{
  "num_hidden_layers": 12,
  "hidden_size": 384,
  "num_key_value_heads": 4,
  "head_dim": 96,
  "hidden_act": "tanh_gelu",
  "norm_place": "pre",
  "norm_eps": 1e-05,
  "init": "normal",
  "init_std_o": 0.00375,
  "init_std_down": 0.00375,
  "lr_head": 0.00963,
  "doc_mask": true,
  "max_steps": 10441
}
MLP neurons of a small language model. Each row is named by its layer, matrix (down: output weights) and neuron, and shows model dimensions 240-303. Each number is 128 + 24 x the weight over its row's rms, rounded and kept within 0 to 255.
Before each neuron's rows, "fires before" lists the tokens most often just after its 100 highest values on Wikipedia text that the model never trained on.

fires before: "ed", "go", "d", "ial", "ing", "th"
L6.down834 [133 110 129 148 133 134  82 150 123  96 113 113 140 130 130 146 114 108 113 151 145 133 117 125 118  96 108 115 168 172 127 124  72 105 102 122 135  88 158 133 144 158  99 108 117  68 115 125 166 128 160 119 125 115 130 110 143 191 129 100 170 131  88 109]

fires before: "s"
L8.down1226 [122 150 156  90 119 125 133 124 153 139  99 128 118 103 144 169 147  96  74 146 142  89 143  93 113 146  98 121 103 148 135 121 151 123 129 159 132 172 119 155  75 108 162 125 136 153 170 121 111 169 129  89 113 112 113 132  96 150  73 140 130 135 120 148]

fires before: " |", ".", "–", ")", "|"
L2.down888 [141  89 136 158 132 139 110 117  82 123 167 101 144 101 128 180 135 145 179 120 154 126 125 149 151 136 117 123  99 151 126 132 139 117 141 123 139 156 132 147 118  99 144 146  76 165 120 122 103 133 112  93 105 147  91 127 137 112 145 137 142 147 143 132]

fires before: " |", "\n", "ed", "″", "y"
L6.down806 [ 99 159 116 100 117 186 143 123 137 111 172 120 186  93 101  54 130 139 186 169 147 147 107 143  91  86 162 100 162 107 138 147 144 145 129 130 128 102 146 142 166 151 107  89 157  83 117 165 132 118 132 127 121 149 143 123  89 118 122 100 130  83 139 103]

fires before: " |", ".", ")", "ian", ":", " to"
L6.down1158 [182 123 122 179 201 128 100 147 152 110 162 136 123 142 110 141 104 132 159 133 148  68 120 150  92 133 103 157 149 141 164 113 103 119 111 124 112 137 108 115 115 126  94 137  94 102 145  80 179 117 112 126  97  97  97 145 116 157 154 128 141 116 132 122]

fires before: "\n", " |", " by", ")", ":", " –"
L6.down920 [ 99 102 108 133 125 165 102 104 142 133 111 161 208 123 114 128  81 159 109 101  72 153 109 131 129 139 119 113 122 152 136 136  89 109  93 107 158  86 118 142 156 109  85  74 139 152 149 104 130 137 110 145  91 127 150 110 113 136  95 104 134 106 159 141]

fires before: ","
L8.down633 [116 159  94 114 124 136 136 118  97  96 127 109 164 140 146  92 104 124 138 167  99 146 145  97 140 130  89 117 105 110 103 127 101 111  92 104 172 102 159 109 111  97 124 114 121  80 118 118 126 136 171 142  71  98 112 137 146 139  87 123 107 120 134 116]

fires before: " |", ".", "|"
L5.down662 [129 126  68 130 160 139 117 122 133 156 118 133 118 109 131 118 155 145 115 149 124 176  69 128 139 121 103 122 117 113 123 135 146 140 128 139 126  98 118 148 137 151 139 142 169 130  93 159 128 190 135  78 156 148 157 124 140 128 106 131  74 129 148 114]

fires before: "\n", "|", "-", "s"
L8.down138 [148  93 115  90 128 162 151  93 166 121 121 121 131 130 116  88  88 103 114 165 128 168 154 105 131 135 114 109 147 115 128 157 119 108 141  90 121 131 133 170 159 140 133 138 141 129 159 115 137 131  87 101  88 100 143 118 135 128 114 144 154 154 122 157]

fires before: ")", " (", " |", ".", " (1"
L2.down420 [153 144 104 137 128 136 149  94  99 115  97 115 179 130 151 115 129 140 140 114 169 145 151 113 108 143 136 142 125 174 154 138 126 123 150  66 132 130 170 188 139  99 151 132  96 128 153 107 113 108 112 107 117 109  85 152 111 165 119  92  80 179 128 140]

fires before: "y", "us", "t", "er", "ton", "ist"
L8.down431 [139  92 133 131 160 155 123 120 157 151 138 118 202 128 167 135 103 119 160 166 156 123 139 130 117 157 157  95  79  78 113 170 114 161 106 145 108  78 116 125 128 151 143 135 146 103 120 158  74 128 122 126  81 156 141 124  99 116 107 153 138 115 138 107]

fires before: " |", "\n", "%"
L5.down146 [128 133 138 130 117 164 134 118 123 158 108 135  69 102 156 123 139 106 115 168  99 170  94  78 120 118 122 127 116  94 173 142  99 108 122 121 136 139 170 165 183 121 147 119 179 119  93 152  95 133 121 112 108 157 107 139 147 158 104 125 153 156 152 140]

fires before: " |", "″", ".", "′"
L5.down910 [160 100  93 134 116 121 156 120  97 120 157 128 160 119  99 173 119 167 125 186 152 116 103 123 132 144 113 157 123 149 140  97  85 126 101 131 124  95 127  50 120 140 121 124 104 159 121 113 132 118 133  88 140 112 112  99  69 148 142  75 126 144  97 125]

fires before: ",", ".", "ill"
L8.down1164 [113 140 152 140 128 111 109 102 104 105  94  64 141 134 129 126 101 112 104 193 121 106 152 127 118 120 135 131 175 124 116 119 121 126  96 155 130 138 109 170 118 117 137 116 148  96 121 134 134 108 129 164  94 131 141 104 170 142 104  80 178 126  70 131]

fires before: "\n", " –", ")", " a", "–20"
L6.down167 [145 147 121 131 144  98 102  92  93 117 190 116 134 140 149 123 107 153 184 140 132 128  65 129  88 143 121 133 104 161 130 146  99 127 155 161 155 145 111 139 152 156 113 144 135 113 177 112 141 104 140 143 133 145 117 139 150 139 139 134 144  98 158 152]

fires before: "m", "e", "ed", "go", "c", "ary"
L6.down813 [128 153 151 145  67 137 119 168 128 143 138 167 146 135 183 101 110  87 124 148 147 132 155 129 150 148 122 122 157 130 139 143 129 143 129 146 151 124 119 131 122 144 124 154 108 167 125 155 118  96 108 125 121 126 148 136  86 127  99 114 117  93 124 194]

fires before: " |", ".", "%"
L2.down601 [ 78 131 136 141 132  91 107 104 159 106 131 127 255 123 145 146 162 108 161 146 149 167 138 115 123 124  89 152 116 156 126 127 122 101 127 107 129 145 138 122 163 168 170 136 120 107 104 124 124 148 114 110  93 151 123 130 161 161 150 109 112 131 158 113]

fires before: " |", ";", "%", "."
L2.down1085 [ 91 118 135 104 148 112 111 131  98 121 163 108 163 113 136 176 133  82 103 153 115 130 120 105 143 107 159 133 106 131 110 121 134 136 112 163 177 137  93 109 145  94 118 135 126 150 190 118 167 126 148 124 137 124 107 101 165 103 130 139 126 113 169 125]

fires before: "n", " |", "ol", "er", "e"
L5.down141 [143 155  86  94 114 101 185 109 118 125 134 159 143 151 132 166 101 130 120 124 145 144  60 109 152 143 146  80 103 124 109 132 136 122 115 132 169 137 144 110  90 164 159 116 172 133  90 155 134 136 155 111 137 140 145 145 134 125 169 151 149 112 130 156]

fires before: " |", "u"
L8.down280 [145 158 131  95 142 159 127  94  96 140  71  98 237 113 118 116 153 155  73 127 118 140 155 153 149 132 174 137 127 140 136 130 151 145 119 154 105 134 111  75 120 140 143 107 165 126 131 143 143  92 143 112 128 123 123 151 161 111 132 134 123 112 108 137]

fires before: "or", "e", " Go", "a", "ed", "for"
L8.down526 [160 144 135 124 108 170 149 125 106 134 122 151 216  95 150 114 130  87 109 114 110 121 105  89 101 160  87 169  88 109 166 174 163  82 112 142 135 184 132 108 167 125 153 112 143 150 140  92 150 133  99 110 141 127 129 121 139  92 111 118 128 122 146 182]

fires before: ",", " 19", " 2023", " 2018", " |", " 2017"
L6.down736 [128 104 139 145 180  82 158 143 157 140 151  83 171 128 118  96 104 114 183 168 111 119 103 145 112 114 157 103 124 125 136 163 145  96 168 108 100 117 131 133  83 115 138 116 114 123 120 120  94 116 127 148 101 112  99 161 178 145 112 105 116 113 100 138]

fires before: " |", ";", "′", "″"
L6.down484 [134 144 121 124 101 124 167  96 150  70 136 147 178 159 120  84 174 105 149  97 134 110  88 143  95 159 113 104 159 114 155 183 109 128 106 166 148 103 118 170 155 123 127  57 152 136 139  82 140 145 100 137 144 151 109 117 102 169 111 122 138 123 154 134]

fires before: ".", " |", ")", "ur", " ("
L6.down5 [126 115 115 121 157  92  84 144 121 128 145 163 115 107 148 120 101 120 118 114 113 142  95  74 171 115 152 150 102 129  65 110 128 116 137 154 107 144 139 100 154 150 127  91 118 143 113  98 149 149 134 110 117 102 126 105 147 108 117 130 141 108 134 153]

fires before: " |", "."
L6.down1403 [ 96 151 123 116 113 140 171 129 137 123 161 149 255 174 126  73 121 170 142 107 137  82  90 133 121 144 129 146  71  98 129 116 157 140 142 154  88  99  99 111  92 124 114 101 133 157 109 179 112 141  96 138 120 146 132 167 117 134 121  93 105 152 107 113]

fires before: "%", " by", " (", " ", " |", " mi"
L8.down1236 [128 142 101 126 108 115 148 120 119 150 122 100 161 114 140 102 114 141 138 144  69 156 141  93 117 146 132 139 154 148  70 105 132 111 144 132  70  87 108  78 114 129 122 211 118 142 156 121 135 149 162  85 144 132 127 136 149 169 153 118 140 113 112 136]

fires before: " |", "\n"
L2.down1165 [200 150 123 141 148 143 126 128 107 168 154 144 133 124 143 155 149  96  94 120  75 115 141 141 130  83 125  95 127 134 126 131 156  98  92 126 105 149  98 152 100 143 138 186 141 168 181  84 119 133 105 139  73 158 131 117  95 139 127  95 160 130 141 104]

fires before: "-", "|", "---|---|---|---|", "\n", "|---|---|"
L8.down1522 [104 137 101 162 133 130 165 129 176 142 139 123 138  85 155 155 112 106 108 101 135 183 152 159 145 115 133 152 110 135 112 133 130 138 145 153 142 123 149 128 107 108 157  98 159 121 124 124  51 144 127  90  99 153 141 111 124 111 122 130 144 158 102 125]

fires before: " the", "ten", "ed", "tion", "er", "t"
L2.down189 [135 140 128 126 160 100 126 127 134 128  99 104 165 139 131 122 152 114 152 179 117 153 105 141 182 165 135 111 100 193 135 153 123 111  92  96 138 138 129 105 142 108 107 109  93 125  93 126 121 134 107 152 111 170 110  98  91  94 129 132 151 110 152 157]

fires before: "ed", "ment", "ing", "s", "d"
L8.down1496 [ 99 152 111 134 107  91 143 121 123 112 177 126 121 152 164 167 122 120 102 115 171 122 140 110 118 140 106  98 145 106 120 118 119 113 161 144 107 137 137 128 121 139 163 134 139  99 164 138 108 142 145 165 168 133 137  65 138  77  91 106 132  83 129 141]

fires before: " |", "–1", ")", ".", "–0", ","
L2.down549 [127 133 116 124 130  74  99 106 101 124 108 113 201 106 156 119 158 138 104 141 163 123 109 151 105 141 109 159 118 132 112 140 153  89 154 159 140 145 154 186 159 122 158 145 112 135 148 119 135 169  82 155  69  98 149 159 135 138 175 116 137 112 110 128]

fires before: "s", "d", "ing", "em", " of", "ed"
L5.down1311 [ 99 119 139 140 128 138 100 155 175  63 123 111 140 150  91 130 125 121 172 174 120 159 121 156 145 118 113 106 135 143 126 109  83 139 177 125 139  91 118 129 130  96 165 121  87 147 101 124 124 155 165  89 116 101 105 121 174 143 132 143 128 109 129 106]

fires before: ",", ".", "\n", "-"
L8.down1241 [131 144 120 130 149 128 156 127 136  83 178 126 165 122 135  84  82  88 149 136 136 136 116 131 130 176 140 134 112 111 145 104 126  97 127 133 184 118 136 150 154 148 171  98 150  75 116 151 129 115 149 154 149 135 114  71 151  99 132  78 160 140 146 120]

fires before: " |", "e", "|", "ir", "ic", " of"
L2.down72 [138  93 106 156  67 129 135 133 137 166 124 140 147  95 116 114 107 147 137 178 131 167 109 151 139 189 111 128 165 155 105 124 106  95 169 127 168 156  95  96 108 126 127 141 125 161 128 138 151 138 120  84  99 147 138 133 184  95 130 128 143  93 145 131]

fires before: "\n", ":", " of"
L2.down256 [ 99 120 172 111 131 136 152 116 157 109 110 107  91  97 113 141 115 136 159 169 121 120 101 107 136 118 163  96 115 177 124 131  97 106 115 167 126 124 126 117 121 123 102  81 123 137 163 121 121 129 124 129 135 123  89 110 107 130 111 146 127  87 141 138]

fires before: "il", "y", "n", "za", "W", "ce"
L2.down1018 [152 102 139 126 144 156 145 150 117 118 124 129 174 108 135  58 122 143  87 132 143 110 146 148 158 121 129 164 108  93 186 102  88 144 140 130 125 117 186 161 113 102 147 159 110 110 132  67 106 169 144 114 132 123 175 142 135 118 104 130  98 112 109 127]

fires before: " |", "s", ".", " Cup", " ("
L2.down1067 [142 138 155 167 125 168 141 137 121 157 154 145 162 119  86 175 154 127 117 112  80 112 106 111 144 149 101 124 153 133  91 125 111 136  65 143 134 138 114 158 143 130 100 141 172 113 144 184 142 140 171 140 122  95 139 159 121 101 128 151 120 129 138  70]

fires before: "\n", " Go", " |", "ative", "}", " "
L2.down739 [124 166 152 156  83 111 129 151 153 131 107 118 163 124 175 153 121 137  68 119 113 102 165 150 153  89 152  87 168 139 114 138 154 152 119 128 120 156 133 150 140 102 137 143  73 177 115  88 110 144 120 112  91 138  97 121 115 158 144 162 135 138 133 140]